{"d_model": 192, "n_kv_head": 6, "vocab_size": 4096, "activation": "gelu", "attn_scale": 0.177, "init": "normal", "init_std_o": 0.0497, "schedule": "wsd", "decay_fraction": 1.0, "seq_len": 128, "doc_mask": false, "train_tokens": 129200000}
MLP neurons of a small language model. Each row is named by its layer, matrix (up: input weights) and neuron, and shows model dimensions 0-191. Each number is 500 + 40 x the weight over its row's rms, rounded and kept within 0 to 999. Numbers have three digits each.
After each neuron's rows, "fires on" lists the tokens most often at its 100 highest values on Wikipedia text that the model never trained on.

L5.up206:476440475468525500542507523460426438456458471522518576506507448450510528553517463534476563424543498416494499476523547531525493518572474451514492527532526515517452449515507464480551500482439563534481603589466536498431475498567577438481501511505526498506444549503505516459482499488508505510487552550496522540475444567517530569434542438481495517466464600534553480519567464531518483506474463430496513462538558509528493508493560447556516520500519508524516522505502478505435498543502575537467547615521470536557518536409485490476481480543448533525525566413503479511433482434498506499
fires on: " and", " the", " by", " |", " or", " em"

L7.up131:541590489509500480585575497471468416550495463505465526503423519441473493499451474508517481498512453491506584520455543552483415513471515592553432571495412490553495487480488519468476555499443524532540513502480521513497504603540484527473415476476524444407491514486501527569467502503555471409434503500566605550461470464463474529501497465523506520463522577528528515513475468490518509481499489469471467437426506494433485486491489497566510536497463445502457536560566493504482518434476496525487522532535521458502512497574500398487525541499477518492467536557490471511556518548514440458
fires on: ".", ";", " |", " m", ")", ":"

L5.up591:455496488552494542488504482487540539517429530488450533456521535406496498465492567533553539463484541492613514498547443474543523507514457473470453423396545479440462538584492511517505466516492483453608424447413526529455617446432434461500477489446491417566524489511499518467524520526519568547496490550441570452509495464547533468565488547520534466445537569511535465563568472479502441499437562534505519534483441468471510496497521491529468507501468501519515500489487442534477517469495530506568493535466525506515553492495498517519461469444456506495475504523457557493469503503450512524
fires on: "-", "in", " a", " gen", " character", " |"

L2.up535:540432492430486450543545535474469555513514517506474512446517490516487532433513540520499435443569468491535500496530543422447496549424518492481492459490488490481409430483429425520474479449474452528556532506524511466455469540494504546506489492491433431451464474427591502462544479508527449434450562470571537559488470539544491502452558462500506553482482491546517518468503513477441515455527558506554491430468484599434494573528510534475505498510573478483477617451497477487511503488471538485518523494511460521530556488520543439436527490569502505496499565517541512525568518488423565501
fires on: ";", "ther", "ol"

L6.up754:529542549468474493457497494524453494492462485495509477480494471542510469552484595518536443418492494521510475463447464445441464477462571536548557492556445483487523458568516533560506459486509502572529541556446582540482520481537497539539453536506428460447480489457560534508454520493436487510456474500530504546477436482530477574447500446524441543493475536482489533532474576412488522484560563520493523543543523602529481540509485441416469522445524511509433527522559496601513519497434489457494481514535450427465411471445447455536474522451462491496496497529488500514466502503494574450
fires on: ".", " b", "b", "ia"

L5.up582:525478479454501478476509435505450475521406413529544445445491453567456531485448479500382483480565471519568489543539544521496510497434484465506515572449493449542483549453469465481500496517452580465531568510531487450433494463522475440484485515515452418441470514466480494446482488459453419484490502535511582495501427474478560553474515431487483504517539431443493551495482541388497537537466439451490552545537479449508499570539478496493462531426560519486476497454500472554534542468500539483513503506560462500602493472509479525433475530473546512524535476493519479462503479526479541510
fires on: " an", "."

L6.up56:529519518512501500504542506501574509482504474449514541424544516443538520495524488485531484541520490441544482474446394539569464549556435490448437411463538466540431484459533500433567535457528436518541522496512538515474477421512478413528553516517528505548447467487516488526503484513487556480568487474524574499472568519470499498455447470555474503464387496493513472470538483465558507415475511630470465439450517508509532548527452510530494518535506530571550447471513564477493474496467531463472510528526509496495448510489503475443518409575452463562551455470508500493496496509431514522
fires on: "-", " F", " f", "F"

L7.up2:492544507495506476464553579482523604497438520493546477504464497428542476465545490492442538536530536510469518450491526493526479466480467458471527505492540456435502438553587407408501504483469430519454460508476482552463582468453478565463445518480481495515513443454496511509569462530526575496475563535517503485488531530501540425561523432492434546485532533532526506522514502496576505514515465514500467529427469478532541543479525481604522472451441548450538482541485444417469454467454553556468541558528504566475463468470535531465550464463446537496551434488550477533503534459485507508
fires on: " for", " For", "For"

L7.up173:462590493515489485492454479530499450518514529515457556527484437590497461498482568467552484425514457446522490506454427485489474459429504530589500512531439454483424491463528497455549481442465418477486542577566476523547580496463514501520493496505515503485536509547471569514592495482510513548475552476496449510531434496460531549513551491527542418466528548533481451515503498455501481501473428515480570518514482439548505568548512480560489520538545501498570464527515449459501530452529516520475560536472538509489479562438506489450525468463515498460422478632458439495544475551478481492
fires on: " W", " w", " Location"

L6.up261:504535457513465496428504484487525454528498499534434504598542521521474555558498522509493412551466469463470537558472462423457534575540451494499437510422540535479506592539482554457443514512529456540541449515399577522492497535469398552542453470449511506516466530533480459463474469445450454461472551532468486541461484452495544504515528570448493539555482527444506519527544466517484573512462532539480502464475487474498464455439478502511549524442495435496489498516467459547509491464549545503534431455532567498509550425548468492480557475527505485482414531516576522547523490515443506484
fires on: "D", "-", "n", "in", "inn", " D"

L5.up242:452524541477535525479481518496576447491495458513590426497428498463491493481523541474569550466485384500487463460532531497522482553464482469475519465509494447453548530467543477511529497517499468555461516497529479531434429485555494464541499520558486536546477488453578482560499496467450555404432536476513482454543419505483510519407513465496508550473471398507529505482463453520525503514518408427489512507579538512505464534464536506561465482491509441520407497567550591579491488560469476486500504517485541517506501493501520450470466488548414519477523494448582490473490548493533536533
fires on: " of", " to", " St", " over", "."

L7.up415:543483437522438540564515462455532474555456464527410482439459553505480443499566493499526519431564578502478467522520481530538492508509504481490377466442524516534416570505543541517544492498434548458584550484502480490518468461468482565559468544542574420511537492520464439514462490475523531482528583524488471553511534533474520425482589466542511523478503431516528518516480445480575496499484491557459511501473495496530506483458473404516470539501419538529462518492536436482584519461475535517516466524500456480579509492437503520560499503442517492490512442547462480528553506507480527465
fires on: "\n", " |", "==", "-", " an"

L7.up373:485530424548507554446495501479549517473527472468446451545528510428564517481546507551511478568524386504509513498487512507472422589507516426469440558476535530495465469495523537568480506510501530505513480454549500552538531518496484498464544535524483448538467537480537536529434583413539572556468455514453561470500445502478509512466440451556508487470509472509486480445479471481496489509517457492517522542477488574551550522517529458475421464550552447529501539443508471584462486424515533532464465431518552552532447397467512574475517575494456473520530519467487494445545459527541498519
fires on: "i", "–", "″", "in", "rom"

L6.up313:549467498485491419497475489492574496547502494491491521452569499510474502460535416460525533504558478500459539509476559531457453487490547486514437522564444480488433503478509452528486517457579528543451519450480487455541531534529551504553475559547525494515546499536530527439570488465393526515502478544411539539460413509529488478513491457495532513523553504543455549577480481434499550517476531528499531512498540500536439462549523504541463536538460486491520485502544484520564440486516512475439468435406431493500508444529495478473495447599453537426422550508522580436414473483518502482
fires on: " S", " C", " B", " M", " P"

L7.up164:480544470470565485562475516513522493486497482503464498445498498473446580556506527556460504558503496499513490488461561500437530510513478461476448480578442516490516575438465425492490529470441500519465512467448474438469517411510559466522436489495473438530470510499559498532540500568532468446477529514490518537493491454509475455478573493531585519498464548404501581486459520506509520478535465476410461481487464508525501560493510443439457496494537500476530553530447490479452565507596602629472491440563506518543536509565511464442474521478513554505485432441535494456453512489488506463
fires on: " sc", " St", " Sc", " |", " sh", " ex"

L6.up100:504553517510550491515527566502555473441414548533496550512442528452478494522490480492551518545452485467535472495462513549561435501488486498435528481529510438531454546441447572549518513459567573499547576555494413611524449487557530504495536451470533528473506452448480498526517541517509565505514534476428488487534472487497478480439511411479468449479519524454484435522436464515504472509518504419456462527538478522490502462540445479486542461568477446472538539575516486517513471474467492506486500512532451439505535455449526453397502571574507501480517499568491497437497493565552566470
fires on: ".", "°", " of", "born", " since", " in"

L2.up24:542437584535516500532521513547490522476559445541511438569518478529495504540526453507501506511399523458444623503553443494511502543512508495466431496575553495527509507504485446504487507516479515488480503535499563531445524537493566472489470517514503514460494492532573498552575493468502420563467468476497493494570527514461540390456462507538498456548490450512498489470432533422461503479447469504520512446487494388506528506498453517449410539512485490475468518560496461447547512411511445544417481461458518499456456460566543501475499401476525459512485524502553513498513520548491482430
fires on: " of", "\n", " during", "v", " |", ":"

L6.up692:536491546529525532531453524449502534608488483482470516489478545542502498472442473475537523595478473517550434472554494467501410549506552481507505562502512488438528527549449521476505535539439532484483475522464479479410481463502473549533561484498424452498498562476430507503517483525527437556480555530527514504450478539486461512451519480484514489501489423561551558529524429452478463553436466480516491461530509481479521520510456487479566497562481458432476504450448521524528546589531491481494532503506435559604476508568422449472417473491470513453506457579429547511510567543475467501
fires on: " an", "em", " eff", " top", " fac"

L2.up246:515571522505436476566512500483558488503478444506436537518529539486436505531482507487456503455538506514454564532494488496455474514477512477467467446486427573523534536441508556511498494462464455532478552527536472476511526513453592497484529496546459578505495432547491525513496546514515451523493479468571539502537462504499448534424391528499439528524508450489527424463499505558490476537495505409499533425561560521546464535500541529533531459583527512537528471353543480477493439612480478486444483551508519430529509548481462531562502460527497511499460528419449451489505517478525494512
fires on: "ic", "=", "act", "ous", " similar", "medi"

L2.up317:512455524513517552551410534506530517525552518539449485455528420495529483497441467508509452544484457516526516505474433505545509504503439524463454529589520506514544541407467537440477530482491515467504500563509478498462522507537509475518527473528462496490448474495494521420607550541483474486418531551474492452478549521512536476427535521487540553523465506539513541540541490469523524505512536532570549580511482482452430435539569525477545498431557448492446513530483541446447418476501477522551467531570511510396490572565493458471474465496526465484472443448455483511520490466604496560
fires on: " |", " ass", "ag", "ins", "en", "ass"

L7.up53:454513501444484514453495507495509495469532474437500503573451494553502454447381526478491507452464527499467530413412537516514543491438488492468512551510411518458515516522494509499473536470433480481477536562533515454555527520401496506508539500558504553503506441528475486502501470537477506557498574528585560524567512485517471455512514457498569563460578570460514638521476458483499591454518519480458501553535477451450530436563480468504470499529447500529460512504572464475504491498483519503478491484511532518542473469468505509487455518387509497518531510504453485560546508601490560497
fires on: " w", "el", " L", " 2", "k", " W"

L6.up8:463506529488499490480530599486504453455529440571452551512532442438500440502500471530476469487517486447455559544538460516507535516542505475491425430511458533532441508464468504487498538508523521527505519452536539479502499487579523482464523532513443502471529506499539461456533539460531496522546496554414457512445581425498497446571500507541460417491564530492410532503538526509517451584402462516458477490491463480436558477484484430459521490442446494540496484524446506484566457515518420507573473500534589500457497493542482472585523434551442523537511480514559526470502530443506508431
fires on: "u", "am", "al", "L", "o"

L5.up29:552513489501527563484454502461533554551550396495512520508554507476508525560579567423523524528558544409442437503532493520425520488459426493457484500493463511507501462502447551544504492506474557476487538488495448556490494437452484514440460525479491426500459528502598490487494512498483462487450452448433466526487479516502472486509491440541472558489442533417553451379536473552522480446505481524545557486575511430555458487478473490466504512446488407523564467586500491463470489478495462506533552529545547496427518503535523464448516507525487454490490525528500549516491554499542524442
fires on: ".", "ph", "b", "&"

L7.up301:528472487428430510551506463527602486491504459514378485461492452504441539541456507453550470511469474475524531491517485438498487492416561436566486506503523456497483513433518480464505534507549518497488461552478513456534557479563502555479526488478428443552448533436553491496504470565536541591532505486451426484500517591520476498527509487482460487526526507496502502440483492479463438488537592472452536460574524515461513493484495522519414460505449544453515547566569477556488502541590484509452496480498456472450506499500549544489464567486505562463537563423536496495511451447514442502
fires on: " com", " N", "N"

L2.up405:550529526496508494477533525501557599493438482489460478572486466445515492524464454521434526546541419545570482503480468425529483567456536459480495497483505461489453478467498461530440513492484441467532453525497472534447455441511513513536548519529507472526412581579532528531464577458585532491514472518507509541557547476518515434514492468498463508492473576492458418525567508498555455493442526483457491529527439563529479471462477527476513474486526485484490512498533525519447497566507475470457471506480517541601419458510542472476585463490467487428575497423538468463591523476449545480
fires on: "i", "in", " (", "lev", "rom"

L6.up26:444497554431572498515556428465546524595536488441490502468508459433493498523467480515467498512505522470500527533554433474604489443414541447446450509513558430603451480427474469487441479482460472477502503501427493493487572574542484506506519550482541436533467476531479544502533562455470578502550513494543500544513511470508481481567468499519488592476528498500477491538442506475523525516456476494564521472524512471545468566512542492484519485488497509499539540503464480486510510390473524495520541453562521459493473451525516537553514565492549410487468448455496465458530447487514527399
fires on: ".", " 19", ",", "?", " 195"

L2.up182:468504522570542507431595508428450524605428518462568590550456427543559451504431528507500491511478538457544446448542497507475597470520546555455461571499509571562531522473433465513477474469500489508515502490508461514460484475483444586517452463517524568503457502518512508468515503497472480490498432496511492529479512467459361491476523463461416518546478547441510504542457467502556454495517452530509502462446482396492472470511528525494428475512521430497539529558521512487443487528524519524524520493502521487502465451486547483472451559466525493515548509499505492550509424470526519460
fires on: "ip", "ep", "an", ".", "b"

L7.up240:514500494502554510534505513578479524539534483516520494549451481562444486577529448456566575486489485535541531421520498499465468493574476517511411485488499490531538508509514453555472537514425436523495459504488528442470449517441445475427417532461501461459451503488517397554499510507433523507503515505517516476512469496490466505504513418532511502438443528399440484438427514522554510511449516519501530448558524537521493564541466489427557517516499428495423528530466512528568489454507525517468455561501496554542528499467594527523482454399508531487518510492490487544569542431532544485
fires on: " at", ":", "\n", " 1", " S", "S"

L6.up716:526531474479487601472466474533503522562480512492378502512484504432445477574507497446525503536503469474536471465526460553529450513506450482434436488495566511509467588488453436523501460501541474471430497555541506497516509440507467527479493527456457505503499531544503452543497494483543529466471454454525509530414388519498507481449551525507491515485547461470486505500451533453505505483445547488441498471495516505514538519476492503521544412505473503508496587571508486490491611562489431484441454497536524543458558471541443480511497619408547543448515564432532516527534489558485510522
fires on: " N", "iz", " Mar", "ot", " cle"

L2.up103:490455483494524483552480436498521551457478514513509425487475517477554537488556486564532529511545515449449534464557486488521443494388528461586492478474492510502506498416460553506506525503532493524505560539453441541437466569468546487617483546457493430551539476493492447505535588573448480525470529481491500455576457574515541487467517527467449487487472546595495454532551483503485547511506497500431485510517540467463422540493507482524487496506515483600478453438516487504526504494529457494454558560508570509507476548466408474533488462504459520476481446483481513572591528489501480442
fires on: ":", "us", "ich", ";"

L5.up53:514484494555465512501497494530503520500481518445569478547402504552482477451499566427498507510485527473517529493499564441467586524546522445530448453479519537467477547510553495464580471552443530522468444525430480463559539511540533507491461532403519496543403588514523519496487507524537485498465562544487522515483452489490561536467516549490474507549475529502480537500516474393523453558495578500524405516450477427523553529539494501431496495546492506468465581533519478464514432498570541434504569437555543518488516466508430557449485485499501453519446510498510531501416521462517534534
fires on: " D", " G", "c", "g", " B", "t"

L7.up491:467516463434514464581476487609547496524464518477464558479442559492545484522510470517476494502571535564485496564495494464593467496504437472459439569461456518463523476482536500516460457499434500452450527483443557550501542440477531488492496577553488492534505495551431501528483481452466562443507488494483542562542498531429436449563477407416510499441452511586476546469499519475481506411486512457495441432568495549479479500482485506469491488481442474546511559499417481416528459541542510495527521473512483501528526516556431552537509505528437526507539477522487488467516566541507494468
fires on: "–", "\n ", "_", "-", " ab", "\n"

L2.up273:493564514553424437574447497486503520458512417546504487527511523506489545496458491512475507544570483441453508523517489509465533509442514459542510555434503472533460502566534502504495448539467444554536509509464595461473501425514501414504473449500518452504503489550495429432454583443507545467409523481517499436469500564497503530429539446516446545551547517465472543482459424527536572537448502455443528489532522485455497562515544515527468502568542476476483481527592543531485518528478498494463516565525562477454485446535442507533459453494496481512538502503477416460490476454404507524
fires on: " the", ".", "th", "m", " The"

L5.up444:521465518516548505537556503513495523501418483560568491502527503455504545461594509555473470422525479455492494468517586518566520581417488494471413468361529455482457536556546523531485551494542542556447533549550517441497503500528524397435472494439534509465502496516512508471499524505486477440466516554459586504475448546515511484524552485540539513527516546492530515546496517522515496518515454504473469454501497441561481463516518564597555532510486468450475497495490524503568442582490530452558477482520517437490490509491474560509478500519430469552470539463541547509481438458466455465
fires on: " of", ",", " and", " with", " from", " as"

L7.up57:497516466493476453462484515541510496496543489534540497515488579546501450630514497627456536531439496499474563452451417548425495597539570429460522470523506439503457501528486567540491516512469453533476500568418500541520441477470543496530479485494540515498448446554523476445483504452447520474526504504429519523507550516489429528518450436451511510484497515482414518494488499504503476469503537466462570438502479545474542506486522510459486498460497512494521531405518422540512511452572512543554516559435495528483517521443419555441476465457466494543530475519527536565515546507500489524
fires on: " and", ",", " (", " with", " –", "el"

L2.up2:529452473507439472525482515489488575459495536560518454476539538529528448401515469455520532555581564503504543508524524405452476521519511504456518501448490497532494604513462518465550453492539499465477584578464541499471482526481534507513459499513417499506494466498534431454481491504527535499527515555501427533487509530531433514458495462542436532554467437463456512478494493448495502536501457474566483466455546545511513554501423560508545470451509478534486524509534527461486442494502564589568479452453549507495499483407459481537586453466470452536480487436510529551597530489557494562
fires on: "\n", "m", "ant", "),", "ol"

L2.up718:477511470486465473489436504493487438521500505550475507476447489537500550494510471476427474524559537517564476526566464467481534504526504551492456412443459462523417414488545582439520515486534508523478537518437518509552483437548563532447465485526557533560508472542442454553513518487488462519527494449528471486455585430483472510534448484518512484520458461463527525456468499491530551538442445515561510428501478475503523411478438496527598436477493472500553501494469479548469425442529490514466501595553457497488493558504462475568562526493480553481429518444483579514498557481564472472
fires on: "ate", "ep", "am", "unning", "al", "ak"

L7.up587:516515526525554514496521556469523514498514478529447470503485486484481452562473529426544488496507552472507458542412490508438497449493542465580468421493444549421462470489468512525502479497481449535500584571466482488543540557518527520461469396536500431478571461460515486485519451513502511491559453509532537496531439464517502395537483528508455515568532491499512519485468491451578461509464506444531478458489456468482557447514552474525502531536504519552439509459528515457451504462455535437474480392471560522491560457443538579491472461484437534518536542531469517549525492596488589538
fires on: " E", " a", "w", " D"

L5.up687:491547474505491580538532521508503541454452436440564480488525491562550510438476526494521478519505441536483551499440512472457526463511605416559561429420488490492461461507493387480482480501440480463449499511528536498423563478480542453516527528479450446498547504456466453542511484545506512500489492487437454454465552525537517542466551414487505517485585531576442505437504518511498550479498483522477486438513519500504528505508573395439508523474486537529485511545438454574512459479535479473503508489487570503531513509529442513475462431529489438523528478514459446557536480537509527403
fires on: ":", ".", " also", " =", "us", "ry"

L5.up656:395495503463558558536537431454520484509427469535505499546540502435527458456488545483448515510523473561553477529378489491515501508435409519432544461493485506534522505436456503531503509481531539509448446487495476477484500547489523497477478543567526469508516512549475532505478540522553523456461568549489514455474492555522539529444518442474533494522534467594411511477483379470526501591438472489531526463536519537526465512478463516440519460485482485497490507529475523598490481532477433456470492525566488487507499514558502445542453566468500454490518495450441433483545547532460591512
fires on: ".", " rem", "re", "em", " of", " re"

L2.up43:504471531500453456486525446458454522563448503465477544626566521484494479520503516462486513488493534468503482472395503476440492487488512507530492508537490479454459486478466418519523544476557515496482466502491492515495534546562567470464445494496492440566457407504521473558474495523587456543423538502520527462500641508550478557485449470529485590441485519451439417521493452526519481525532488516480524483459522521486443539501499507483495543563485471494511530477467488529506500421491512523510530463487435402507539489470474552512484539477573465489356523438533535476465463492487538513
fires on: " |", "|", " cre", "rup", "por", "ap"

L5.up3:441468516440548498469509377469446511529484494551526464510490490435569517518554496555516499484516453429508519470455527497477528492498514487463418565552494534552434464519515526515465508500491528554431616560475567445500471515496509493521473444445531506555429532544504560498503463527511486519490544467493519559484527593503541415553565481462544444504430564454533523513502473490509432487434506522493516414468551446498511529513455490483506504477496531475431550485502532474447503451532501515474503452531534460515490511418575496423447504487428499499497515590469466535482559517539461540
fires on: " with", " the", ",", " and"

L6.up376:476541554455474597465468432557546494529482530526539418500527515543525510507479508557505520516485491549484482497455479564526533526511493521431517482456497495545514496525510570458489508460554541495546552495482506471487484395526510404533537536548560437547546505480547499542545470489462523456538502516526549579548515443464398488535470469523561477395498397461476523525455476512473469523515568489419521407512477510502460538492519496501471430509506453488539466513493408486484490576555489513523479489464519494528539514514479479530498465601505516536574470511529487469580544490453571524
fires on: " \"", "-", " ("

L7.up49:515493451491532491472494498503516520467530552559494488530479430506514550502459462525490499532544531456453541451567478466463496522488498490542451551470545466487497495484483517543482480469469456428520508538546480425537485537506510510518512513429474494566471590470487572536528554461511526497469493549528526475513501542469459472445531469509577575485539540504453481467506414484487464504465492435508500602575467427530525541457517559409548552560496498517531439487553454535503452625506523466420490557394576460462479420472490453467497480512485508533472522543497460537520446528441550552
fires on: "==", "-", " W", "l", " M", " US"

L2.up237:460546491455465435596479516488563441478549527514578532494520500516531448490475472431490545452580508532562511536552452504561600520462523499477514502493497419486463457486468555518481456456507521515526485491548450455451538585494472517533467487461539468462452466454424436487487543531514491499529472490559492507545516480497654505446495441562508500523502553509490504454494543497523492542537521525562531475533535537495468530448492536479426428443520439438464477468535528428464492548485478511478523483540521428556470500555451466511497562536570472537505554498537462563503518510496552519
fires on: ";", " ;", "'", " born", "’", " reached"

L6.up132:462517468508502524508461399506467462499557458545468507494574436485504516504397468428533555530529503411519471501535502503472504569508442460476504480466474493507528468507463520515594503461504529471524457485480518472510508466495451463525443473535524441476490451484518451502509528519624538503491514441414495476508450476501469383509510518563546559489406438519463518531478506572467531460462488506573532504543531524532519541479429490542444517414493516534494534560486578536488519560493529532461523508531484466498558582431513515530467500424558473498525522564464503532467560511447485536
fires on: " st", " rem", "St", " sh", " eff", " St"

L5.up395:538534513531508473495521506553487465476532468593559492482503426572478526527455553491525552486506435522568513493555420491530547527510529540493532455489438491563453444484562490510520454523503524547517454570512510542520519482522502560527549460509495487503493534519485534500512550515496509436446449497403509470506544511472534536393489513540464537517476543443481510525430575484476505431487522507488399408572564464479559519582465511439488445442518408488546515512502506462513468449521494481462500497457527471542494540443477475440467498480554508496533527450516435612480422499486523495
fires on: "'", " b", "b", "’", "he", "m"

L7.up76:505502388484596497482479553589495497566487503530471512517513489480392587490437448504620520516538447515527517494464597454504531496591531508527497526575525466445467531457477479426445468443509528561553535514438466455543541479455483519471532546525472537479468546558488456507562486528513493469498518484494503518505552535543448483587462475518471451439536563484487523499461494480499470477513545560475551509477521483498457472503449558503554519572490515522457465583535471418481481471473461458497462452454481494481517503559507517420445505471469505466488518486498533473527498443471493553
fires on: " Y", " J", " T", "ild", "At"

L7.up3:536473472483562554524465525426546491521525457475491500473477478515492522488432543481467474447432496448477536595469470458455454512508497476517458436515476488428518522513512445478502536480569459491523530498545542470526509528489443506440493547498504550437461487506490499545439498492553488554531494473509529440469440555499503447444456499421568600462429586506516532505583476550577492538459494490511573499444576440451480553531514429472486494511444428532520539533503479486535402484585478467527478538547507482410484516524462543455565475519472432513499480482540551474466500534483522476
fires on: " V", "v", "e", "°", " P"

L2.up5:512547491531512520528447500437495397515480483503502518485487480549540522487419529525458524440551452460515551520513564517578491463417478505455549422477491498402523549475562496530488520459526462500530481479510480462474556505486520516512507525485546557452481529488549417522422507443504457416517503460494488456544427493492423539435552521527535476522523442469437486553518563543508516455572500453502511479439474457472531456546523436503519486512569429509474445459565515416556411500510483462509482456480498481525562539482536458510531434438432488474492496504471448507510488528506560572
fires on: " \"", " $", " K", "e", " V"

L7.up706:460499571510463499464472539489537467494520394562565454515505515566550558579482477517434505483532528488502555505479532561546520525468508545486507453532498587538550581538449469452538505465546565437539450512496503470536519445509517495471469551497545493426535546438585553461522425576476522489482525487482536497544489503507464507457484532530460520439443507484478457451550511457531517491480465473506530422500519521488509488500481496517542529534544529514519485534441583484381510525469499459517478401548490537535503466541453517526496551503503522536524394519450488461525543395508527459
fires on: " |", "-", ",", "|"

L5.up132:493435511479537546463456499512449425528562564481487499465470490456462536536475558459498467461481468484488500512564493536515574553498514479457539496407482533484492463539536550520499450453503554518551494471479474554510500563449507432508508573435491482466464510537457434561544526534598488441484493520466481555551544532436471508489514555496583576560459490476486584499493398534537473483469519428536427546491535474507489490498513553554472430466503489426510543483529487544488543482533562452470486452535511512546524446540439541559511562451432493500459511520530480429526504555481549492
fires on: "ro", " Bro", "ul", " Rele", " Red"

L5.up680:487514533542461478506542598535501521445465498488600530480534499508530478435519486483514497574485497535488467493468404490520500518494485513522482438453553542527509479493516481522542484463584558479507499532483479453503518417492456402466562532513508517476508464478492437456505522493504540497507498474566610503491502556507586493554482456435481550429410473443496530544467485445529589450524449497474500523532501508495441534398579474480534451477536457495503540487511518498560483451529576473434581568538504509443412494426518458467508481494468477472544492488512464486467441539461508493
fires on: ":", "is", " for", " per", " in", "s"

L5.up218:427478472520434407450492464491495512558480535457538495566520554524490556531548493478571459466467500501472507526546494517540531498531440511480497501459524492519436461494511493536534533464533529497548469478448527416551491409531488477524544536514530516490453509502452512490494437530486519467511522460522546566546496462487526501530458437509559537535427556507522513536516500448523497450477550570498452578456507461523493526540470441508525499539535478434498542502549502571524475509444511446445429457525538503404463446459470604503504473597379509441512528479516579535533513557506552544
fires on: " D", " B", " d", " P", " C"

L7.up310:528479471535581550564529453532511456547447515490502562437516423482539480461495520552552536464571496504523555460456471446545471535549428533513527523455509489487397498509450521464540497477489543451432522551472462483482505485503480510420499541488520509457523502450491506520500523532496575468462479470451515465496613586497531439522500503519558508530450509423388525463504529434510479455555521413497471534484518510557526512517455490476486502597487528481413541532493451395447474472520535540477459525529491544538461484435555527550512461518558465468458520498463545477516469484485480508
fires on: " T", " H", " K", " J", " |"

L7.up365:500500461491493509487498534509513531504397443478510492443540472513446490461407525572554521479495477479535516479533488490515521526562516520480470484458560505515497535603504461491467452462436554547505537507513517540488479498492482487546562479522443470448490580463503515474528531438483485492484494489469474527531432600448536508521511518477513469544462488542517501551424514451495521430544569444503562529512467481509536497546498514504520517420449461486485475442495501507564518440501485451526640544448500491591442419507483513533534519513591519396541442538475563513461500564564472477
fires on: " an", " An", "6", " Un"

L5.up42:460527522546498515462528480427515534555469540517528605491490542483493534495487506442510551521479463485497532543552554506482475487469474482484482546441505456507463545528504474515420529536510485531493524527488471485488417607592483554560512469466555420462480464498527479471500456505505471516540578504525505517470384458507474535449544456509420504391483493518412542502508529566512514513500517474558418501507516476532514559510425534461575508488530489497510478498407453452551463489505562503543447413516486482522513537565470478476467479524565459555525478497460507511501462520437574435
fires on: ".", " 193", " 194", " 195", " 186", ","

L5.up425:466531551478544510496422484531552529506493533508517562456540517563545499523546482556508480476493508443494486406465509582542559537492549558515494509476474507514481450464486524519435534436496485547499535472536450527509457457521481458541543472559485470446446435533433508496430532500557468477517516488509550514536454447485519501535501453554556447517486502455438540475473455430512471471425476542516446474536562494480459477561478497394526433508483566408488503517530537471459400564552527508503523427505490486546516484462495552486520439570532556540434509547549522546516527514425483446
fires on: "-", "–", " Institute", " University", " in"

L7.up77:505522520435486505437533503499528398495492541502456446515436525508468491386464459489499523545535462482529496496399526499425508536418496458453505510559463489509508475513525536525562557564494512548416461554471396463486499450510538455503522490428545496493437497501515465537477521471562509449505528523502537481461480575548508513495508455489489577512527493452489460503501494497479466437437501489474526460437522525539551517524434503522513482443526517580484533529481490470492501537553489484436469473537472517546598522482576505409492588565502527513547459517409552539521508461439451494
fires on: " St", " sh", " L", " Sh", "St", " b"